From a checkpoint of a small transformer trained on Wikipedia.
Architecture: LayerNorm before each block, learned positions.
Training: a variant of Muon for these matrices, 767M tokens, 8166 steps.
MLP neurons of a small language model. Each row is named by its layer, matrix (up: input weights; down: output weights) and neuron, and shows model dimensions 405-500. Each number is 500 + 40 x the weight over its row's rms, rounded and kept within 0 to 999. Numbers have three digits each.
After each neuron's rows is what it responds to, as a language model described it from the Wikipedia text at the highest values.

L2.up4003:501554461521475476526528483497528462551517502490550446522464559491577534532537506537431524488490578517494483457506499463507499477484533462474480562503474433525544542526527545502491504519508496399508534529506481479489432502459469529510509492476522537482397579470535550549499470467550484465
L2.down4003:539505513437448518509531515573529531473491444427509527575555427481503492513519530467504444444477522503494440551519468491466498566527516530553502470463522535496495493542541442468599515528553524597473470476463506489560501510503493475543565451566472462522521458473418489565527478477512538551
First word-piece of a capitalized word inside a multiword proper name, often after "the", e.g. Luc(ia), Ant(arctic), Av(iation).

L11.up1365:422506523482505435443501450530452526542439553523517509499524554521549452509450509504460518516400579478496492478483520506495531514493513546528505481468415532439545557567511444547528513464580475526452584480547430453544541521495522551516473532541437431505451545528483515496551582475506482510
L11.down1365:540485547502507491510511507602483502502496502504438544481484586472504558439549527489448496463478467558529499551447525445636456487508488469569404467462542540486551468467529550526437499536437553466505546482431560611504533468431537544586483546471432510496543592572495486449552482486493496486
Opening pieces of longer Latinate words, like prop(hetic), exp(osed), opp(osite), res(olution); also pipe cell separators in wiki tables.

L10.up3700:542513486477545469544553490497555506443504377542570499525438521481489539454450548577519509435462562506478414472452492508490486501546467533432524515460467459578531490536463454449578479437560497502498555537501504441460518510543537445446541520532506440565481479510505531518491415543562558454
L10.down3700:435487478451491493502509523531508472461479505500553499459492457549458541488505545531449493487563530482555500519479535541504497555512509473478383536530481516449541493494454458559578499536472548551528477509462407484456455487504498514446467540504505510466459513511553492497406489493424441563
Main verbs or their first word piece right after a subject, mostly change-of-state verbs (dropped, fell, relieved, shifted), plus dashes in scores and party names.

L2.up3137:514490448468566531498501535512519473503479435487429500448481491440449534513496479484494537493469472561457467478500472516450470504412479578522505449524512476549424582548507543460460549396507509479552483374465510500541500510498452566459539611490518484554517512441514501526496510455510504529
L2.down3137:422501573545520550493478507482639553539460567395506450484469497442529525490535492485568566488469535522570476437469520543524472463477502506437493529588493537526543570497524465439455502485499522487527497542530479429503597454466487511439550487543543457487492510566486517467501506539549502526
Past-participle endings and verbs of change after was/were/has been, mainly in encyclopedic history or statistics, such as decreased, renamed, consolidated, increased, incorporated.

L10.up4049:471551508510457550458500427553536541506502532593468512448526498505434470543558609474518468479538510519413491467551460461500498526545475476428493480499491525536501516563531466559556473461526482519452457449507528522509469485486506481517480484469556596432538504506467576527469505477482451471
L10.down4049:434479488539546477511475516541487493447538514471529540439513510527476547543473444530494486532513542458533475494541507504508494490530498487522460467521460503539526518551511459480550550541461504515486544562469489536526553551492536575478502532459476503529465474478480440519463519535589534536
First piece of a word split into several tokens, often a lone capital starting a foreign name or rare term, e.g. Z(ico), F(ürstenau), v(ulcanite).

L2.up1635:500568566515520610492483461505423518551471451535488577522530449495449527545444503531580447552437514548495509453522478554516470453512491468514597400454512612436575543536538478470432551513554506455532468496444475529581478429505502590526497505501537452527535486616453499563507542518468551502
L2.down1635:562478519570496483476453593443482528551559534454545472477440535434541493567491491543487510483557525483533489506525471505502444500529458506517496494486484521535437528514473530466487466511536494438520507498581491485499473474471485496515458504523530480448548503518484494540537465538514549473
Words about leaving, moving, or retiring in biographies, often after before/after, such as leaving, relocated, retiring, and the to or in following them.

L2.up1969:501539468611470458529447462484475499502525562527459446443517552499452533492496541479562463442455551495454468596486521484493511510491479489472492445481561482477405497540490491449483477553493494527524559451477480494497465493479503469427454483564409569554494452523511521443534451492534488493
L2.down1969:518538481449484549557446490516474487523543461494559587556491470464471505526471475535530530521577515500500470401371495435455490519486458493506598562517459490483437517542468507471514501446474534490497457503524503485449487522523475509500472561448500478490533476553454553471517479475556504564
Past-participle and past-tense verb forms, mostly passive after was/is/are and before by/in/to, such as was founded, are used, was built.

L11.up589:465515453501525529412469491527479501466513456457478492411504501457531496491515566569447542513491460517470462525457432545479615559435532451538449515542499489512562466461547550484447507465481502461575481519511489460438502528475511521516524536539515522454552446521445492472507506517532483458
L11.down589:544511446548534533441423572471492511444539461454523479444492436537475549548537572501513503480490530480534499479492560518483506513538365526466496531586447528520522479498413473527507470478520450439449455489546474484452532571494500479500498530554564540457524493530478442563544457487541559488
Words that begin or head names of institutions, parties and bodies, such as political (party), University, Senate, House, United, National, Institute.

L10.up2531:539569488526519531437424478519477519435526542479505378484524444421537534496463468503499560489492544487476445533541449423523493493565520482463541502417502438567465465504487484555474422513578545539498563520524500486467480543455432525467555486576502527518488487492441465490510565540516478475
L10.down2531:430525446484493493455536495508615507473498469492571499478432489537487401457475584475409476462457465506475522526512503486560502527545445506434498539493546524507548449479458497513537444491467556554467517571505567448498522509495557470507490545541422492429421470475530532511502546552463472485
Nouns for institutions, workplaces and places (school, studio, shop, office, company), often starting a compound, plus inner word pieces such as "ism" in charismatic.

L2.up206:508493472437572507472510504492563479422531473494514497521571538526449534554522545500506475399531505495538475505502454550482506520541504529529470551399506480515500510463425478508512450505513469497480492538615545497494433526505488493459508585518563515507545520583423518498581521517506524469
L2.down206:456463453528445457569499480541520581602431451454479454493505513476466480469482526517448499480446478489521509469463498569550451451540460540481503479528472447530400471560506532476481548481496469436500523478516516445466537576522495482503554522516524520468460451489531482502500529505476569534
Nouns naming schools and colleges, such as University, College, Institute, school, often after "the" or a name; also stray fragments like "ivers" in universe.

L11.up2588:580428541498547523429605449617407504575508498504590488490546525520478477519471503515551519541500527534468511463471523499516527504531476469521552452504487535604547557492520493517523511457489538483422466556491525516504517540489534456534441464481498510484514525538526483514452454533497597504
L11.down2588:450467526518568540470494522423510531554407463526534508436484531532559518467470523513557405492457472520496521511530557512447458393482426566475449502477482511504490479467546541568517465458443499512498484490477565484397476528485507548421500505469516582481547474498501439433504529528528512444
Past participles, often passive, right after was/were/be/are in factual prose, such as used, elected, applied, built, known.

L2.up1589:527459510476469507541446432419487411455525519447551536501501589539524559407460502527473435487437564468549497501609480459558474465430434529470499516510443486509487461490546616543472506523514559449539444511553547511425492479507471495540533485487535482549531529547534517516530512492480523540
L2.down1589:526489522513491510492505459527524553505488387546531534552512527573487543454489445466513490444529499462480504546495534555499534417482477486443481546547466519496463570458548471449483536515456545464457428463516575510512500507576530499498464464529540466447509546560617422498401518455535488504
Fires on the line break ending one list item or table row before the next dash or pipe, and on the first = of section headings.

L11.up1673:522448465533500605472433506485449490490540479529460478553552483487485520531503515515504500506525510521435516525476587579538489436532489531528555486485479467456496493527550469514572448557458502486518584480525503500552483522541483474511490554468486503480487584533457495498444616496507525544
L11.down1673:494517548518470486502474483486455518422464474467475595477451414477483542530462450480558492475530449508455520528523482455465502439515516512426477466555519514477488555439513554509471507499423496484531459454480575595495503461516524474528535461504514527500594479450472499488466512504402438587
Line breaks before list items or headings, first word-pieces of headings or foreign names (T-ransportation, Th-érèse), and digits after commas in numbers.

L10.up4023:548545515490496516466485479558465533512531459518557520517515507515487531509500445544512510500529508559521478592444421525571498537520461488412492500485528510543480504478474427464492516556486549551480429483453519557492476452525547427506479521525560504495541507514554578462492437516571522514
L10.down4023:478496546461447511570508440600548524505526465470527468441505513439563515465519556577506514490462482557477510480526601526532449510488554583472505497511502549551559540465449491508535539545530524437538533512493478458554507520499481481574546513416423464474490550505441497469475543418500511531
Fires on verb-completing tokens, often the past-tense -ed piece (coached, played, belonged) or the verb itself (joined, left, live), and on following prepositions (member of, were from), just before the object or phrase.

L11.up2283:484587503505506514545447567473494457532453512526488460508513452500514500524471500571506484472549489529481556525427457457462501499443477500586529473583539480557387453571523489382554570484522548513459487466539553437543488526527475558470524548447540475497539482517503578445532493557531510452
L11.down2283:454554499568389522497496517470469562484501409466539510461481482510511489503509549463544488481548498555527520490515553516473513556497514574537491465612535484492551574499525486458563474476462548584496552492428488439505520599545495507492498478431513480485519505523476488536480521459548532458
Final pieces of verbs, mostly participles and past forms, that take a following prepositional phrase, e.g. located in, attached to, worked on; also clause-opening Upon or By.

L11.up2528:493474528552503495420535429496520525462395514530464506533510480520507484446489444480594538513447472488430533481543487459430439502492403536501559523435471472513500480524587487467462565513484484500500496461469492530480522520504518488524484538549496459490486436440513480456438505497444501465
L11.down2528:491500499486540500532460452434406546561426528532510538512577478441512459479490486460483518550473533425469503420525572491447505505542610445499470534485636513445505483509517477508570516503501390476525506523477469473572523528492606536536449464550468511453495454480498479509493483436526509462
First subword piece of a longer word or proper name, often in lists or tables, such as Bab(ushkin), b(acteriologist), reg(ime), Mar(dakan).

L10.up1179:519572545462527490577429457513511522505497543523513434477454472472493500545521523485524490556460505546491504489500482445569548547529548527465470449584500519488506527559523531539567585480498559437490510510524545470446570523551485461466494484499505457535553461551544475434482530438504397511
L10.down1179:490551470493542470452532464536458552513493465502468534489406501560502546497466526518512567504483458492455452540567463471493552469567476496480476470557525572470485559459487510485458510474543509472465529525508509492539478484426513492481578500487523467524491512483457464556451522422497491474
First word-piece of a capitalized name, surname or call sign (Rap|hael, Hi|nojosa, W|PIX), and line breaks right after == section headers == or list entries.

L10.up3533:554530537542504505584506516533540547495538532498476559473553502527479443552496463571445578531494558494511505489514451412479511487474551403468544449580475555454444454494515516473518516548437504450530465476502467507563505528486507493520459492468579520531527551575424495546533472542463469497
L10.down3533:521530501487480504485485408524506513481521547508539543572516500413547478511465563538596546508495518501526539497451536459511504542420529513443485537471497548605473443466508591474528466490478515515540468523455488501399476563518518589545407588538545449475541399491509529614492514550507470547
Past participles, often the last piece of a word, opening a passive or reduced relative phrase that a preposition follows: used by, designed to, seen as, born.